config.toml
head_dim = 64
hidden_act = "swiglu"
norm_place = "pre"
tie_word_embeddings = false
init_std_qkv = 0.0214
learning_rate = 0.00117
max_grad_norm = 0.5
warmup_steps = 276
batch_tokens = 131072
MLP neurons of a small language model. Each row is named by its layer, matrix (down: output weights) and neuron, and shows model dimensions 149-297. Each number is 128 + 32 x the weight over its row's rms, rounded and kept within 0 to 255. Numbers have three digits each. A neuron's up and down rows have the sign that makes its largest values positive.
A block is one neuron, or neurons of one layer that tend to fire together. After each block is what it responds to, as a language model described it from the Wikipedia text at the highest values.

L3.down765:121148173130131145127110137154080178171093119127150172126183066149154127089149197156126088135110146141159164155179071131108119127157085194093151148152156170121163078112116098168155112145102175128139097127167072093123105103131134122095114080131105156107112159143150140082088165092139138108000160170127154174124159145073173093106122172113152109081114081109083154159129107089102149112082139169184136116192050164123141112192099112155149124170139101133
Responds to: Possessive pronouns, word starts. Fires on possessive pronouns and determiners (his, her, my, The) mid-phrase, and on first pieces of split words (ch-amber, my-stery, Mon-roe, Her-rera).

L2.down214:132111088151147145145130113116153113151136083072142154149115093198154122087129133123114134133134193144101071082174109147095111107163084133064140148139099095138108156103127112088136104186187146153157193187091107120084142123171136106131165103078154110129111127147117196108186085069142117143142105128105096115155135157131113116112149121142093102175125159139151148067128110155138104135138070134133152149114077183099132103136116109140099215118129160143
L2.down217:143144100084122116143101133137155119138157147147147163092162119131119175148164145128121150143098161168137147048129139152156154075116138109161090150180132192128098140085168077121131160135169169101136115079040135116177184113138100115081106111201127085144086136148088107139133113127181148059080109081111117123177105111084119171163056156110169105136113172148180163191117128096200180152146116123148120116139124119116103108143091093146059185199153077156
L2.down293:097083135117123155095064127078056179155163136126134161119155079112120121125139142124148169080141102111108160134111177101144145120079155069133105172129111105142116138097184157068180125120124104102113109186149135129132099146147180156161144098166131126104140090130134173084160206107140136125059104107155154127111156074112119077134110160148100110112157138127081081172124113138108150163121127169175144152175166127136115153167118136113181130140174141150
L2.down442:166124155140124126121086121070184130181121131151071178108111054091092145163185065140153139110131132151157154088150091093170144159139089124121140135149156180145116138131139099127124078124147117133136102118111137105103130147144125121156124155114135144081145184138167154115189122128149167136115188160158114155129079136071197143114117198133149118156181156168182085094051149136166171112171178084136151132149134117118155108126116146153151136118113163117
L2.down470:144137082133114136157181106092124097178175068126146196112123083141090184139113087185133114150139144119114200031094101129134108139097129176131133176106114135172151136142153117141143146087125136114143155107147153089082117115163156123167147125143151081146168141104105103096114128153134151180016122115139126157182064117157136120154095112097131090187120156178033148118103146146135105144075142133114119150146149125192114114158152164107126101090143181093
L2.down506:152126188111100113162135197138147142087137116140145166167107096198107159073125088130092172080142157076140116174135154170179079115059171163109168126101115149185141157098175117132137126175104086191105156139126096129097117143167104144078133116124160140111147180155121160124148137128127149177146080151103138182129106078080145126112139115178152051143109123163132132156107150183121170172128133146134130190125066092145174112108157205122103115131103112128
L2.down574:109136134114141180118118177115140154159181128105158121142093098215128127149070088115144134161120103125098141155129099138103044151128097118119106179106115116112134105100155142111072126144124151133138124155135160123125083082147126116087127137143163123119207144141141135120100192191154163134024128113074132115113109096153141085102113094151086069110143129107116154133144124064133140112091071181129148140125161126126139135094149164131128117058135169071
L2.down614:090135126137116162118145115092125152149138198163173107188092109175126184147101133149061113068148113157060114158133120146117166128071087122140129166062131174086152157162117116134125111113179102203115139124107111078063103107152085062153098180154136149135145129125093087134158170128147133074081184157146091112102180126145179074125137122099113108126121151137173166160088154117152154148106116201122101128069139069150097190112130146134057156115115232192
L2.down742:155052120141147162202140086155163170140203150185148155159143133143193092156132142096120109142123139126113170160166143117104103161165179147106103090112142128096111147110104136095143162162077168116108120084091098140092199160146094096177162135170200145175152104157149099126118110169115104083111165112112130108155078124103108174099081137096201112159125103114149068131174131126130171150121089116109133142104118095073091157114185159091122151154135148150
L2.down786:149165157164115086140117070144110168208138122142152171126165146143149153125114131126105135151128133149091121123193093132121061116069109127115100102101170136156122165088138107107157128117119164136086115170099120108108111117195153117149160093142135136117147154087119079134178144150131146108203137133090171084150156173093134188162195176105158092085169115086122142082119117145102037163129131148143096147165102117109107155095122159150124207117077094120
L2.down884:192114112109186140133142145164120083130158098162156109129144117149157177121162148113122128161176107130161163147152075106139083166177119128058105143107153076147135138051141149171162162097122130114139146130105104106089134142094155085171117103143107166166134150068115115099126092114160142143179189133120094135122115112129119137088124154143159138107088105075137094196058095095147144111151164108105145119140167146144190124081147136096123093143090126116
L2.down920:101127159151186108123148090090095104118147122139162143108118080152097121092122140128147146152170190158148138123133163115106125114111155135104186135102119100082162112094110127143140094097133102102083103178157029076083137107057169139141120124146099160131089128182109159125126122099119124144158127140161087118115117140165144223134152130148108117144107135171150133132096084097136106139113148171108132111142120172110167079075143134143117138125096099177
L2.down974:139031058162126044136130118137155125096120122119128153130117141108127141112111200087131167150072171135130105129128165143069104104129092175109116097160105100168151095162133133058108166147161074159127139119187092148167163141140143080160117063138170115126134103149113151101115121142105154185058111126121132056082103106136111102153115158103145122119106170131162137107126115144153129143134130151136122137169192064139048122118138088089094124080106166106
L2.down1061:069186109134210131135203102155136157149104062105093135081128126168138166115103102132084151184103121108140122089142121135162130131136099083118147103084104097168082141092093114171073127150119133124104129170084150147112130065177084151127125145199137158167101196138147123117147099066115160163136198114114138087168099142136124093109156092103168110109129166130102176166154135071109202091036110109109132130068145149166104099110102113129165059133154138167
L2.down1216:126172082136151138151108157114078120114195078116125174095100096161109126181103091156160167146183129094120176128087099118136144126118115160146163136139100121122173132139107066147123105098107131117123160124092155112134112108096100144199123078144104137116162125144121132099145120151117087100000160132072161138139090102136124126174084131091126114146115144089170148104094144137120104170092104143093082128134132100132101190129136125102089166167150150101
L2.down1333:184103086158065128107148104187152106092100136126138149083196159160084154109139094096098038115095140044129105137111182151139182120139159149163162095102057195162111156159134065097120106160148143108098064104115104118127132180109123086110191143067150126164144121120136147113076154123104156117126120166042163101125135220150092085107121215124160105111113141125164171126150104123131160152088110096133150142099117148126126113121129135175155135151067096142
Responds to: Name syllables and has. Mostly vowel-ending word pieces inside foreign names, like ai in Azerbaijani, ni in Carniola, li in Atli; also auxiliary has/have after a subject.

L2.down179:141129052164078126052192068117149124145151133166165110115093143150112112090097132155117144115102099128146134110108121127106158088111124075164105164180146159131174169195149181123061147069134117169125115102110122100085132177166104097170069077088114080133118095152165136110085115087131129167123147240149089112105152159114168171129107152129109132105109130115144202090083110127110078112136112099167132088142164123100159116102130094151059171080086134104
L2.down236:138125078151118134109088117161120114162150162092115160131094173120122109130186046144142118171142083113119147109128148129133124117105140135120133152110089099166229150119051087144117119134065108113172113126110154132163102107105206135099128083080130136142150140160126118145159153091120153114175065124121149109095102155153081073151138158056079166101125160134121138140105152160137144129160073128101139140131132158100127134135104135135153126163141080165
L2.down252:118135119095095145112143136145126140153105099103092163080122121155104154174135072141157147143115126099181160099151073172080147180089128171082157121069165145162140177099102144120155075148182134140095093098060135126090091159095101124100155145146130154075115127141142180086131211114038170088087138097201074097095081141127189106098057178098101110166084102089140173083101167124100111158146066099143105189097127158138117121124133136123125106128123159128
L2.down260:171145162159153129140078200149121162125178135187091166097116186106140068103151049132130126165132135084159053066143131092154119096046164150067152094106158135103117160107142119121148174112131085109129084136131072068113109141144087115104104112049127158121094177135131131122114089132098135097134133168133116077075182172133145117114104162116178157105124093116135155133131184052115068164114072128103115109098125049110088089115166091125052153094041161152
L2.down288:097149090159145125096147139062135136108152141136089127159152158110127146100035201122107076112129134238111100101154145102115174124099096048128123128126210136119140148133116149179119139090128085110092096143147114117167175197114125112138088189139097188119122165151129184124165109080146119134017140114138123082151166147106153086189139092149113085099140116117126141113141138155113124143080055137153095130170121128132110083071108158104065181142077152119
L2.down498:167129162103091128051113161116079112145122079131070147093102175147097140139135178138156115050176113173197088098075110104182133127221102134113098171153134145142127132100170129115156087146071117064150145123118130155137154153101134088125180116146119176103125114112077182074172167139084164090180158137139133101188076148115177150145127122158110100136096156116132165104063137134115139177145069127120131161154139113099144128139162142107140067156120138100
L2.down500:111136122152096102141127127097137175148122154144122141142154090109109098088117137118127163151169075148159168193145124059162087101140139104140152131173178128164116180120141094199148152072100129130110087144157115114149133120135144139132113080113117160122119168128098108128142176096175109095000125099170136101158103134156174123151140188143119136111142106098126138106057138142095068130101119084151135135147090169132168081151094130128136113127104089144
L2.down516:191125152163132099132174129169109158079202142162130149108197094176065114094123154165143109135143142140142119147173183103130106154075127170116104132184107185064116150079091136125113113114095115084110103128048132100105106106145120136125126128091164156101162126150190102129126140185159115127000136143105132114172160152116132092166081152110084209118131092114137154112130123074141074157160079148072041084202163121151169150131163082170070136139163152118
L2.down564:153078119162076102110119123080192127130086150167133097128091141160120110120151155152068109149201140158148168173113117142167153108111165174074076106113146072139135150109142134138137157110085125115209150163133124094132142120157100103121169120157188166146130138132159189131089140171145110146039102124144117145083128121059114121125118186096131087149117102143172093096109080141181191150159109106161112095114160124090168116129121092164043058124128103118
L2.down838:148143130126111138107086171083088086134103151101150123145161085161086130071127157167119145196123152094153080161090133146118077172115131139152093102131104113158098113095098093143159097180120085042091132185132102132168167174132180127157149112133162116132169192119149122116101114158117060118099086160103174130128121189163154174137170160092110160144117088111117149060127115099152141107129095120103088178106109137135104083097085108146109074078206092095
L2.down876:139128120087175099124168139144095095103103131109102127134097115120085118120183036132119127158182146136143093142173130168135163110131113163183103109093110145151066147140082169117133112199145118152142177108125095136166168114136148150232167113161136095157145148117127091135161127179146104146129135142177132113137133143096115180114194127137125165168146098146181127221171146103090141137074140145136083123135091133113126153080111151120096120116099151131
L2.down899:110153109116179151087092141142054149163129052059123172108112133190132157123128093127112136144122142102071074173144091151176166119127105088130183115154144155161132113088155144080061097173137105160134080128158079120177130142127113160141164127098083095135126116153123099078153122099119102094025125211181107144057102103158124127121120159153055136107156114098155147071128164146152128113156099081148109142123093161131141161110140097121136079104157136141
L2.down929:151141132166179138092065170109095099172087156085098119122119097100126075136111177125102190097138136028069045110132122112157097123157116130095145094155127134179136116108137072089127089142111132164103138103165113116184162144128172117148164135079163133131092113160119101101112119128137095137122079182105100149124114153101105154122094156101047140102163150159106132135109116167097153165159078110130109142137108108123108204124200157161075114144137156078
L2.down933:101125180144070133114104152136112129119138158082147162124143154134115123141090150100153155134081111069188129130120180156041150096112164108124124091175165111158135158169139163171120107102090191079136150160140017132127163046137139134075115145098192115120126189096140138133064096163134111122087105133129134165112171153137083127151071140137128127127148103112071124066091093127205114108126118092164110104135157111132120168142134141162132087159119142154
L2.down1005:109127123162108132136136143093105074118115075105137172105168152172083115116127106129125144110134130078081156140096146148170087149121173075123159114105073128140058159088133110144153121174133078110059086141131146155190184175127169138167112059115169130138126141164110120161243138160123134121049141150137079113081133123168134187082106141108075134146138158105108128136118151075128160120127130122056178157089140138112068198121123160113064130176110147078
L2.down1080:094116166180151118139131113100119088155131185177168116148098127136140148112096074161184147149165130169088071157136116110103198124109136087033104104106111136089125172099107141090138133063122085122145136149147132139139147085110154104165108135109152117113139133129116113115082126156183090099024116193132111078098137115160117165134147137096084156086113100166138125119131144093145108136128125155141156092201178145116167094112092133134093144139079096167
Responds to: Onset and creation words. Verbs and nouns of beginning, creating or changing state in narrative text, such as starts, formed, became, beginning, released, founding.

L2.down75:167144083123161189148128133135117095097105131114161139141164099127187222122043062129117102114119151105109162083118101136101160162127155075104086124130182103126108141168124152149125149169051136134139175143051109193103138068181130146108125139137142098125125075154122136089181093139148108074068139097124139171136185157122086151142147131167097141157083068099125122083149147177160088113094124196164133111148073148173098148117088159167110152124138190107
L2.down166:080164158140136136177147118132202139159170169119119138123128122127108173167158082108135161166080136090142151163155156137105149149143158091136134100108124096106057110123077177147157095140139142093148148140112082210081114103125140122058155108151156096097125145148169129078112128109165133134088115126145168139139172178106164087146114103195089096092089176207181066116107118195119115116118117143126191093181128156126100115119116174204120168190125111142
L2.down213:139145069088146099117169105124094142098092104093086139131123133108169141092176240116094121152151133166176112167137030103064152117142151132116144132139129166107141098210111115189128123149131166128163127073109156087158156152165101139109081126172148100150082116132117114085175147142112115100001113123177155120107122154121174170115125170136152111138182136150155136092107091143154174154126125134097102149096115107081135120088112053135124151173123153117
L2.down255:143121148117122129106111189124170082223009106159121131116055134132101144088119156120081122153110168123150137155154110143078178149140167118116121104103130173148113090142141146129091116161127110158156137140097118159146173087099122102103109123156126151146083072127146126150113125175124151159252136081120078085092093114121075097045208102168117085136137152095110139137139162125099174104116133107129124169141125155059129101155171137110191050154138152162
L2.down298:113126088146156161144145106060166059162068126078164133122133085063103190130114173136140128117130056188162140124129112101104164129135105094111154122182155164071110094125180170095154139110133163147161104139133186115102144133109140116079097139118113160190149148097129149120142110119163098178013155139129176108148108176125180105129177076063157135142159104121123149106089137125116144100152092114127136146097157123154153086123105099133124157096136196166
L2.down451:148163098104105162142133144110117170143123148109156118095140159096125113166115137085131151147120119186151101169211185115146148170141135149144147115165158100061110145070133174113143131166136155162178146113086104192117185133036139121178156121140118176128137074111121140107148119116095098155098195147110156104086126110061149097145101132102159151069072126118166156099165117136133091160148162091149078100077150074126133164109124116116099137137118113114
L2.down481:071115103114154116154196170160160114192106073065120132156133141165133080089102143135074126114061074112101129123110110103061129132090120123097168133112155130152149096161142145118069136150106101105128137059163082177146123055128134114124051102157173126117140112162119113107127103158164150106088178162153129094117146106160065115201091103137133148135142086089122138092091093177137132079132120150093105075172070123102130109182118164124152172159094096145
L2.down587:119124092143073073050159114114127200173070142122111176155151136047089138128126188142088151060114153125170196127112137146088148162139096107150116189132149105074119163165133150141149115123114137182147181153183124147167164140092140183083072096132156111089105157108023140137098129098159159137049131107177133158131126039115218115184094120171101143124133105145130131099159127141173186170142170162135090105131089128176131141192103116194153135155103074114
L2.down894:207135169099110078167159117122158155161156161122133175087165143161167169141119146059092138136121146148112071159173113101068154159144148101119111092098162130129103179211151119051096114136122172204147153110137135122147170071154092048177170134165113129147101098107140074157080158208108166123233108052061097145142146115095189156085188139173112132147101148143114136176089161128109130075126174119104165117143129086115106171142220087190114074126171134138
L2.down901:152114162115172137158107138140093148169182140128079186159123149099138124136107221155134106202104097114159156172149136140180108129115091167102049140119192150139111138118091153071105109132110090122161090133158121114099126116104098109147146133099106169132141108163172125128131112107147189098076087147146087102117143125146153198120132070117114075147157156094137134129141175108174052116066156172124102191152142112062145147108191141065103150123140136141
L2.down909:110124166125161095135150125145150101096113079111151149092122157115122168111129146126185140110165090112174117171124221175086135130138089096114118099110127127070124105067067176134179039221137115113144189172093137186115134114149140093088138128153131115092057058147138159110119135168140125145255127072160102115095142126124101115110121135153133106060095186153124102173130144159122168095112158140147145106132122118162106116159140123136145109151083095113
L2.down1004:069063116116117118113121155103161132151139145149140125077158199193144159079140110093101196072147111158131160098216082082161109145158161139111186147145116111148124168160116102167115130116130191112141140169169219151079162159176091112146142110084134069136124108147151101099119123097092101131131106128087122082103090157080139138040105194116123108149144092102119169085078078094111091162103094152157169133097118162140126177137110088104149148149123134166
L2.down1046:083120171184134131069110170180131090191086143093133132075102138196123084104091172122122127168077127118142111178105114070093102155169133126075182092118114103159097109123145099080090130145093098205161096139138115150169143141139134101092133164132096106150100147133117087144137150137105137151255093145137149124156148129131095115100144121095169119135109131169065151135149197168100146089120145114151136140100112130091153114155121123080159079180166120178
L2.down1265:134122099095114091121137120136126139094149183105152135130134142144105106111157218144151080116123104155121082102154158078115109114152098192103125155076184123140095137096154126143161147148144112185146153180135098114185153147129134179136121123095216165135087168126127135097095125133119128172168124091131120115095118120068190166125106100118113171144087111114178111123147151125131123084121129092169163125137129103122191116123085143069163174113189156050
L2.down1291:131131088085193126175125125123149177123190085169065080141112115086133127097108078098165159162108063141107119103143078140153112153102125124127097115071147121174146045116146120161170128173136143118062138163181119128128160129150182147136204109129136159114111084123101138106135128095069165188132146101053103147110136120078147217091095129138137136097147178119114119107073123149047116138133200147086064144130133081137161155107178127101170152135093123143
L2.down1329:154119150169178144174079123124177121127094132157098146143125055120118151136096167115124110072152115156205121180184125107136125163118115185135098143068106093124116152144140158101112125159134086159110175135139114230123112146072185152091112152084146120109135114148131122120092146193166135088109150094090110075147157096095154191134139119134108132113142121162106098092109175170113146118168101168139152135068072137149105151127086140153182171137130149150
Responds to: Colons, hyphens, possessive pronouns. Mostly colons inside track durations in song lists (3:55, 4:22), plus hyphens in compounds and possessive or object pronouns such as his, her, him.

L3.down581:150141097155136102130134123094193170162110107087120117147161129056114157100157058135172150124118168159157116132115113139214117122081184130142094132125140135100124127140136098215168088146147133150093112117108157078054135102083108126116144124121063100116050093063153128110130116115074130131058109128201134149193113079043186055142144131136189190178114136110144094092128148169081107157113189086119129136115099158128132111198124115107134181075111172082
Responds to: Subject pronouns in biographies. Subject pronouns opening a new sentence or clause (He, she, they), often in biographies after a period, plus he/she pieces inside words (Shevtsov, prophets).

L4.down839:131162169168152140090110104137090089137176135126110141086115096163114108173171174153142114189114149094118071128143078118087083143139104167169154141132146163155131114172147104174133132193142140142102123133131114140118127153109139125129145112121154147115178136173111114059128123130088047114043169135168097092082121130153127098160082134192104133096110135169116115096126125106118146109146086111111138159115082081119108124146124127112093157171150146120
L4.down847:100151171144130143132140142010119108164129150088134135130151126170170197103157147114102128124168125114118126111066096084093048178185135110067112174127109161101129102169141100121152114166150095067124070167131133137154169155100163126184106112114119111067137128136085147129174152151092062171000117182077103127077089160105181083138170081137090124149177141169132145143150096182144148183169101109138101137113136139149118107134106062117149141139172132119
L4.down1086:161149112127093116114144103073071062081114139110154122135121148078138182121128141106135137150147143067054138121078115130161108105083131152161095131122147105142155140098122091173111080174121128087089186189125096135138160109130122140161098090163174111103087176114145121104115095093113120121115181095126175071111067141112131156114111107129111178117164121098150130075134094142167094180144124194130115104208209114132127189112166092187117069102150104112
L4.down1276:113124143115083142102106149092102132167169130057092154089098156119087129109144161176113147111109113143108156081126123124198117166165189123161152164163166094133159168168093138072114169135156155161133121070086126209182167127144121108137085106186174165195141154133124142134185136128175129101000136129076120112125148157126102134166122056089127173098147158110137131174105102120140153116091126119115136103147131102144143144111142132149090094093092125129
Responds to: Inception and main verbs. Past-tense main verbs right after a subject name or pronoun, mostly beginnings of careers or projects: began, started, had, came.

L4.down66:134086076082116127119134105176146133194124091123114096086134160132193174114122064089132129096120163152165125118094146149124159167189128090122167135136166134116111160195097187132160209122137186161133153152150170125148128111079174145112105100103075169145125108096091113083175146170105151050208140105107107137144114148124138106112153126118121118143147146149130114173128132173116185121103134188145202125134144143145120127099113133103125095140139160121
L4.down140:170134080133097123144031134127119088168116154076098161126136148116158155146163150148171151138138085092173082139162134147097129121098160139134132103093088091115104128187153149102091172079113086143181118122103136150105131151106139069174098090129160116116164146107130127167065123129105105116117136071212120162088109138107155122106101122121130162120129121135144110149072121070142162105095170078138078183104155141145125091139103140150146090130106059133
L4.down712:200109095102107153189162134133142057186141156165094135135152115134188121134126144108116087083086097104173087164161151131138110161138135101192141088116177171160128121150124148103077132091136093157141120101135105093142145098070132116150117169105110113107116134165120145082095120105092117162182153121101084166112122149181177126068122074097122080150148095143167145149124170097130220128082115130125165140117073127140118114114137164088093186111092123170
L4.down1028:169008129048167138179125140212162120099072135163108145111114163130091079155099091122137119071107141170135093146174143083078078094161135105162161108120158125193152166155122123157027182131159197118115097089178147102148163152144143134110125161116095148123155204095153090116174163114134132101148123196137131133154142110144175112119154171189060088157094130113176131167135163149175154125155145139146131164121117110098133137096113175146092106143126176089
Responds to: Colons in times and durations. Colons inside clock times and durations such as track lengths (3:28, 57:22) and game clocks, plus colons after titles, labels or speech verbs.

L4.down129:190160148162189139136155164089109118120144091181174177106125106115097162161141111117109133117124105075135226107085116102168128147132159105176137190144110153105120143085124109130147156099050123128117120136148114144091158105098077108117151106127193118168154100075127070125080132115128107112043122117090102132105103102129148164136131108087175140124123093155135111117116116108123169148140128136087155148120176138157133106098168122138139133102171141086
L4.down668:250169129151160141175116189128078158138139099175088166130139151098129102114128098150091151163162125124155154136130110115136106160117215077114098114158130053079080141055143110115192168132103098152130146071182135120170149103146118104148205151142150149140098114085151172148135094146155132149182154126158101132125086139140138123101136167155183165100170078123133094123113146137114089116106173137115117167125149116177169128133120159113157113053147141082
L4.down991:126124087116172084165124147097167132130120120146186138129146119119127150141170164096119124073158153169105169151114093161152142164162141155153138144114080133104131109145102084111064126090100129139133124168150094122140135090059149082128146097130186133135180143106072054120136120145114151164082135065106150147138113144101124125136199168065130182124126140122089084141144146162107090200106104166152120121152127157122153100101140086146120137147135129099
L4.down1223:161127107119125174147124115139142086109095073181162167140161164135120129130104145118129124164107127074083169131113129148066144127166171131119162099097138130083145175132101105122141114212163137157130103201169161089134080096109058124181114145084147108217208134078125085076125109111129174102093047127147101128161103136129116136169147087100146135152123156146131146099059100123119098193091079175126149131156114172163111125127168159120098117141106120097
Responds to: Final syllable in foreign names. Word-final suffix pieces completing multi-token names, mostly Japanese (Suz-uki, Hiroy-uki, Tak-umi), also Italian and other foreign names (Mil-ani, Mel-oni).

L4.down210:166131182098135132081149144070123081149137130109109134126154158102134126136147116146156162204157170160153067178101167053158109148103153079127122078103130114163125152115127104131156079061109110133099059073127126127088124075142115138159174104139097096168154132107072136094156127146124185118201132129133099203155096152129136112126183128117101141162100164177128092149128182142132100098154173075126102086095132194128114078094070072152094066120140144103
L4.down345:154133069102075174141106128112093133120114104133124151105127110143117118165105125107147182079138126113092113137091098142132104088070130098153107147114160157127098113090149142124154139090145154141124154151097104080169064120126168126094127118205118134118148126146118126065101137118097165117145153096194129091095111140147125142122152147086109088119121017136081060130182146128090078154145156118117135122096101188113101105146166104112114172069145145130
L4.down686:183111136121122124111154088162128087127161212092151174137088129158116086096097199123106147117130131131116144114170150085168086114119193119071142115130121148111095136113117170126119138132111135155137140106115115118100103105120146116194118220139120136179167079022131111142170119204135167154134101123154170160152083197114106129109062109137120069149146132127128164077101110115177162122085118102130112228138155107053092131158144128119150188166135120089
L4.down890:144113142101147105114142210062130140092099151136150165155121071118149134180150108135108167071109128145114045182097069125142178147104160132105127144114131148142105117114130092070126146138137134137139105088137165171090160161128093112137143157100068190105130151141112128117163166136104133129138135157166141090128087090119121170092073069140120177163084140152132157121120157161117160098145147078143103134102102035140143058130129149127138100128106128060
Responds to: Word-initial fragment tokens. First subword piece of a word split into several tokens, often at the start of list items or after line breaks, such as Comp(leted), comp(onent), Maur(ice), s(ans).

L3.down842:077130104146177100150102150123141065106089159126112161165169110122115131109161142099065105134120109097161151076109104111103198099105102086133098121145139139083115162082131128118092136104124101153111100090114101172118158094121087197186135156140137176084149127143115125179128144097117102124016114167108115158096129116100073080106110176190070210103174071124120159123093090113143088104114104156163113147141160123098125141075144130178102057162143164162
Responds to: Beginning and creation words. Verbs and nouns of starting, founding or forming, such as begins, opened, set up, formation, starting, mostly in Wikipedia history or description passages before in, with or up.